config.toml
n_kv_head = 2
vocab_size = 2048
activation = "gelu"
norm_eps = 1e-05
rope_base = 16700.0
rope_fraction = 0.25
extras = ["capped logits"]
beta1 = 0.93
warmup_steps = 200
MLP neurons of a small language model. Each row is named by its layer, matrix (up: input weights; down: output weights) and neuron, and shows model dimensions 64-159. Each number is 500 + 40 x the weight over its row's rms, rounded and kept within 0 to 999. Numbers have three digits each.
After each neuron's rows, "fires on" lists the tokens most often at its 100 highest values on Wikipedia text that the model never trained on; "fires before" lists the tokens most often just after its 100 highest values on Wikipedia text that the model never trained on.

L17.up33:547490483470481487466518474489473481470520420514478508483462505503584489445467576493548586554513487516496496472470482480394565556458539516511462499480541481445540547464512493409587439454511552442490482491560501506507452490533475548520498550458434414492464463542442475518499487451519415480
L17.down33:480534509556475520476498426497519485475506465518526518448520469510513495564534428398560578455558462439510417468524441430481471482515536492488501480510542533481477470501456491485438507429521541530553482514464490519479501621481530572470479548477511463523544529460518456463524446458497509466
fires on: "\n", " pre", " co", "-", " re"
fires before: "-", "\n", "|", "s"

L16.up673:549445534586422505474585548465527507484495423551549486437529510511485460505451532491473499516501540580545494514568480480461509536472460450513544535428535479483457494506413495528447467480512583489530390506451488486515450574516539501467532583546499495537487442394500481586526498448564516441
L16.down673:488490410419422550467477476442594516544492534440427504521474517448502503542517583546501503509540466514490489516514517474534588507542502552465453469534459465523506516422500469477522611495521475561517502526497547515445479496500429540482502526487469504533541417517536512502494490511519484489
fires on: "\n"
fires before: "-", "\n"

L16.up215:504471524438466570538421456443481431427503551521511498509456495520509508443508477532537453464550554462558507477450541508539486483497489459538495531478442544557555510488477512461558488533547519503522472458520477509513530549481535516590486493476482417465490524539552510469518535556451418467
L16.down215:510457468497470423440547486503586587521488472461505487506520488502423464496477473454451519494511554485448489519513566525470452437534557528485495499576521438486566566533358518459539505476430439512521444542447478485521465453495473546474521501462521540521489474530539537480534472487548521479
fires on: ")", "iv", " and"
fires before: " |", " S", "\n", "ers", ":", "\""

L16.up662:546514486516544516459505454476551499436507426489538566474474480449465443520527480457533510446471429521452463532565435463544470523534466548500524539500514484530510508468460452489475497581494521497530492507488543490574533521576514426449513530524490502552526465539484419517446463507512484546
L16.down662:529475512519496481517500537459584487476553523492460506497584512507469514477411411487454514475510536447515541511462453541476491508421464545518486466523506576475508509472459495447470478517581511504531495532553444484445531521537469550521541432517513382595460521497565460482507510507520437474
fires on: "|", "-", "\n", ":"
fires before: " ", "-", "|"

L16.up113:488446468489511484463474426581505519486500527481447536560560448471529551467557512480571508526544535451505519473494529498545494492500521467499542430458479478546492574470445560522504473540453520591463475457537460508506440597555482459500595423522505427461486426491524500489518568452496461462
L16.down113:431535546534482521506563466530487490584553447479546448555486531525428463568526531505448514452501489568469467530443459484485517502543464515479409514503465468459492471494502512513500516443530491536519509519500489435404498481492529502470475508516463435546465501493494508578540468476525533474
fires on: "\"", ")", "\n", " |"
fires before: "\n", "|", ";", " (", " |", " S"

L3.up177:470557466518487591450541441513588438471531532525483510504478508525505423475511451445508532480420495603445502598584545585483531530481507507453515483511487512471532509514477466431548463492566495433529452493401509503560467552479454492517489530504511508458468490560430504530510467454491483499
L3.down177:549501468525482586474494465468554442498572518535462465512532501565464484531489455491490505519466532545515549493513518505516540498482525487495512518475446474456511547504504466477556493478553490436493454482435503565639442578450509512491504569529456516474419515509431536600549439429551458510
fires on: "\n", " post"
fires before: "-", "\n", "="

L3.up30:512561521542482521463531476474568492528554538477463548472477445497429455516508509528499482502455519551476513518560470447496526541519536509479495518543519493450511465506468477357596481453480425480579498535490523466542519516487457519523478477532579522409463496584490529523514520442475429499
L3.down30:528476449471499527514490464499546523496546494475481492525505431510435491535476521499571513552475486593526528493545471444493475535532567503546563540460477410431499492472509438439520462465482451524530514491465581509584490610447496538567509553573530440517441472550468496528544504499533469564
fires on: "\n", ":"
fires before: "-", "\n"

L10.up414:471524473434528492477505530510501434485447499543503477517440540519488532467451468551531436515471509516523559503447550517511539503430478499514573462522429514466445496442510460513495539402524508491519553535567510470515479577487532426506531444453571541595509518460514513523485422535501456498
L10.down414:525487493434472492498521520498516551421458480427493513480523537495460526568493533524446469497527537518573504469473473474534497483487482532487523528464516567479514471561556543488541488509489519457559481525516467522555537485453560493496538513500501538512519548465500510501527517474418443523
fires on: "'", "and", "ur", "d", "ist", "g"
fires before: "s", "ing", "ed", "A", "ri"

L12.up192:432475464529539488521533512420513510503499523465504426475416497509490500529444533559465471526510484519528474525568463410515543501478502516497492507509542529513555413516467484544413484505503512469502479432532502498445457539517456532511510566532450452504569511487489477459522510410487542545
L12.down192:475549406527509460585512452496539468513488506478496492468559521470526495489517496542467485550458501492481450531513551472497494551496550474576534496505518545566540517481504504492504440480510470466444566501503456456488540508487442436491411484535399480580518577504451512524492529428450556520
fires on: "s", "c", "t", "le", "ci", "vi"
fires before: "ment", "et", "us", "re", "ley"

L2.up491:450516539446531491464530532500512557431489526419526485571510519513526498484477594526517487490493552517514467475500522459545512510512478456496495441432496518454524467499476437498448498452446460480514536514518455518519500507502496536499505483509471477519528489545505502524548483478507469599
L2.down491:434533533480539518440463578571469490492542462481499543524488540536469475488444488548500495435506512479466475420522503491535465522534460430486539464501485484479464465431514541484457421547442481585552505476502509448461490467466499439518513515485557508538483542475511588533514482523550539544
fires on: "===", "==", "===="
fires before: "\n"

L8.up353:548446440508480482532550446493484451414524465502491494505426478469483417511481496533503535484526491485503498475536479465490491569472478483423452443459553501532457442513448484523518539538507498465533527519470463470516466503468545463564537562543500474522513479473600480493470478532437548479
L8.down353:525426446544481478509515503456478562536529530519490466495494485463479530517546432506497543539474542501542456575509519468494528439521556515524421469546506447548472444419439532498502459438467500554456508501466496525508454486502401618539438539466484413521570490486499545497499474453541434504
fires on: "ci", "vi", "ch", "mp", "le", "l"
fires before: "et", "al", "ence", "er", "an", "i"

L18.up214:508521570494560468529501591514515465475472414519468498528443561544506461543440525502550468489495478518500573524511528488483492505452513511485468490525503483400487537454535504481540465495543528550536560575494500530539429471492467566506496512540494515546560518564461477471507438458518531439
L18.down214:433494458533517571465495494528501451546567546504411475511528485476549529493524591508439442531504499517443458488507414482542468480479459472483510457494484519495476456604499500442483524534484456554487490544544490494539549547553487547500521535475520560556458515516547463527514576503494506567
fires on: "'", " Ja", " Ma", " Ro"
fires before: "s", "t"

L6.up413:507418576423521470491505515483525459425484528451455422554490414503524495485558501517468482521415451492473514436460464549508527460553458478491545538490541494516522446478505454635472560462454550565464529451505490551520488535531546515523516502405507454495529544521532465485536494467433473568
L6.down413:480513460491527501501525493582509481421465492443428451518544529537448472432509519521458465494442503456537479510554487561429472488520503529480509447395551482507589489465560498451544502556546550474571454522524486502418501493502539535541530472559532482511527458542545541535512526501563432580
fires on: "\n", "ter", "born", "n"
fires before: "\n", " in", "s", "pr"

L3.up145:547543501528489548523444470559564547535535516485483480455488579527534555607526536537567475482393451529445509562527474476498459518475501462557428476469498414417528497508465416523518521478494556519591468448458500486429524489486460487531573542509515458448508449574518522518532523421499516507
L3.down145:497525546568460514452493513498544452524491480581527462542570513470513440449416527519482510452536518415426573455511552473489537491557582520522445435518558471432501568476471532509586482451559449576429457487499465547523447541491499490534498553513486445494476506446573479583507535503572504470
fires on: "---|---|---|---|", " which", "+", " single", "|---|---|"
fires before: "\n", "0", "---|---|---|---|", "-", " is", " was"

L15.up662:469521515491445538514475543467527478445474509487496461482466467508491527537454495472511492613488497421567503464453545515498548540485527523537508609550495542511454498466504508455477518486530474476441505503524443610515472500457520432521527451482552525519446531535534463454501490521450465499
L15.down662:501432408481494403531491516500517520487481452516441535481487458512541501508487495460440521501574538576510533494547487485424482456539430554534550534468512548539449528465551473528513446470530429560485551500497556466463586525428561476533519579501462466476543410484468474557501499533459533508
fires on: " remain", " form", "row", "d", " appear", " work"
fires before: "s", "ed", "ing", " of", "ation", "es"

L3.up626:516544524548480518484508527529504460452490454527440507593442454488486509453441567534499470525457563468465506465497455545495471491500480496475523482523480526457492477472430527485461537543459520508489538495537536525450537439459589528497496506424526457493505503517565524508477413480593551557
L3.down626:510539506452544420500424566507491475536542528497459446527509559473486561557495442515421477461473553487523475489503492524527512539452483510512509545541439550481501493552470473496485485499441555543565509550535525496455467505477478520479558518497539449504427458489545543551504444441534473543
fires on: "===", "==", "\""
fires before: "\n", "."

L6.up392:575507545467460513407412486518480517526557531484465507562497543470536526458484553463455450504462495483495489474563512456465538524478473507458499451520502483492507525522500487547494508451505452514455522453552460528449499535335443519497529471534516529453541444538546540446464565435528528558
L6.down392:454509512462525534482507513613527485525509471505543485444445466505506412486476533522556513419456570432520498469516509514494507562531462479477445532510479482561502416583556523546453545556504483481475455428521506534452420503532546458449575458541495388411463515471539434539480509414506489486
fires on: "===", "==", "s", "ish"
fires before: "\n"

L2.up310:537528532545472529458456535509591485494472578554435538480482509553486494501511556499521518485499571557436510545499559466500539507514480492464528487525499509516506484468484501434432543491482440556562505593421532475551492540492473461485518530479635511471508513556474515464511517472476484471
L2.down310:573458420491503521467435421465520495476519496617493427568489419524483524506484506464506435533509482536464493544474459517496530523523528523529464453474517469459467514483459560502486465503491503504505512480473520478577537616494423491532470535474515434490459382550466508513552537469493433527
fires on: "\n", " also", " player"
fires before: "-", "\n"

L3.up459:522493525550581564441523531520525541476552482499462498520552521528470543536471587575524461447500497458541428507535519416505455495519499530423519514515455491524481500470500523463485476461483491474475488521523502522532453496459411473509517462512517507475467498452465514442529519538511548508
L3.down459:489477458564531501461420601507450487457589458426498492520529513468513536474470483489498451437514554484526466510493501436520551569446547506492512513477409437556450488463534502533478477514491550525502510477506553523490480435532466450500585441493490425517502552486488546462514460564533497543
fires on: "==", "===", " ==", "b"
fires before: "\n", "el"

L10.up190:498485561515419548477513509452559529529497499492530426516503435500597514550455460525461524492493429551479470523536534535486510503508603483565439466519465526521481455497546485543573526525548464522441439497501548533489511491483510588463514451528452475503486517554542489406424477533444438460
L10.down190:487496582521431508493501466522429435413536498503493534526509483496507486502435511607514455482543455509475524495450523488496497532574501597447516563557500524461462530510496477477418449460457531521493510516507561448503471530526491432536452535473579542448511527481487511514430510498548531440
fires on: "as", "ang", "ak", "us", "ge"
fires before: "e", "ed", "ing", " of", "s", "es"

L13.up524:459463535525455510416514532495503494482517501418478454611453575495586510493484407491545509521570484522484514457509473479504565477570531554541450535511525522515526526510455517626540459524438452566497515501470509513464452541480521526467499479569533458499511552544461415496561507450463554482
L13.down524:506531469426487511507443523555557542530478473525462508447540431521477541529485516482505469474546537519472563538491493513533430434423506447551543487451506594415497487526499481420518515520575545512475494447480519472542564411493472482546510545476452447471461454456544597451423563513518466522
fires on: "'", "er", "\""
fires before: "s", ","

L16.up434:490503506491483518449514554552529423546514499544527543488463456560525541465475515434483495558512493457516538568473565414563500493504527467437508478478511489588496508512428544466524472526498490507453470472485500461556496583481411551504541501499478438445419501445490468489496473499489515476
L16.down434:455598505515455559432482507478502549395574513462571526461455532472404553481473491463507495516491479504552523434461489520445489512540439540500575535616518487502528443483532502511556565529486435511538492446513555440493499512514454469543461493485458445544552518493463541532510501499532536487
fires on: ",", " |", "\n", "ic"
fires before: " 19", "\n", "-", " 18", " |"

L6.up27:481536545596554518509521486482508479431583575494523494519539505435544523476422547531471506516419430510530529549531528479406521492493456559501499440561513514458540478506576524494505527549479514522493491542516474519456442455573493488455494469521544477476577483503540520465536517441490523445
L6.down27:422484532496565512518527453529500489553522443601481473494504461485398492456565401536441510443543608469477521497482543531506505482461482466448443598521433515442446535512499472549520489481499496484503543488568512475532595505520526520471462473527451544459454530535557460523549478438495527492
fires on: "et", "s", "ish", "le", "b", "th"
fires before: "ition", "x", "er", "us", "op", "ed"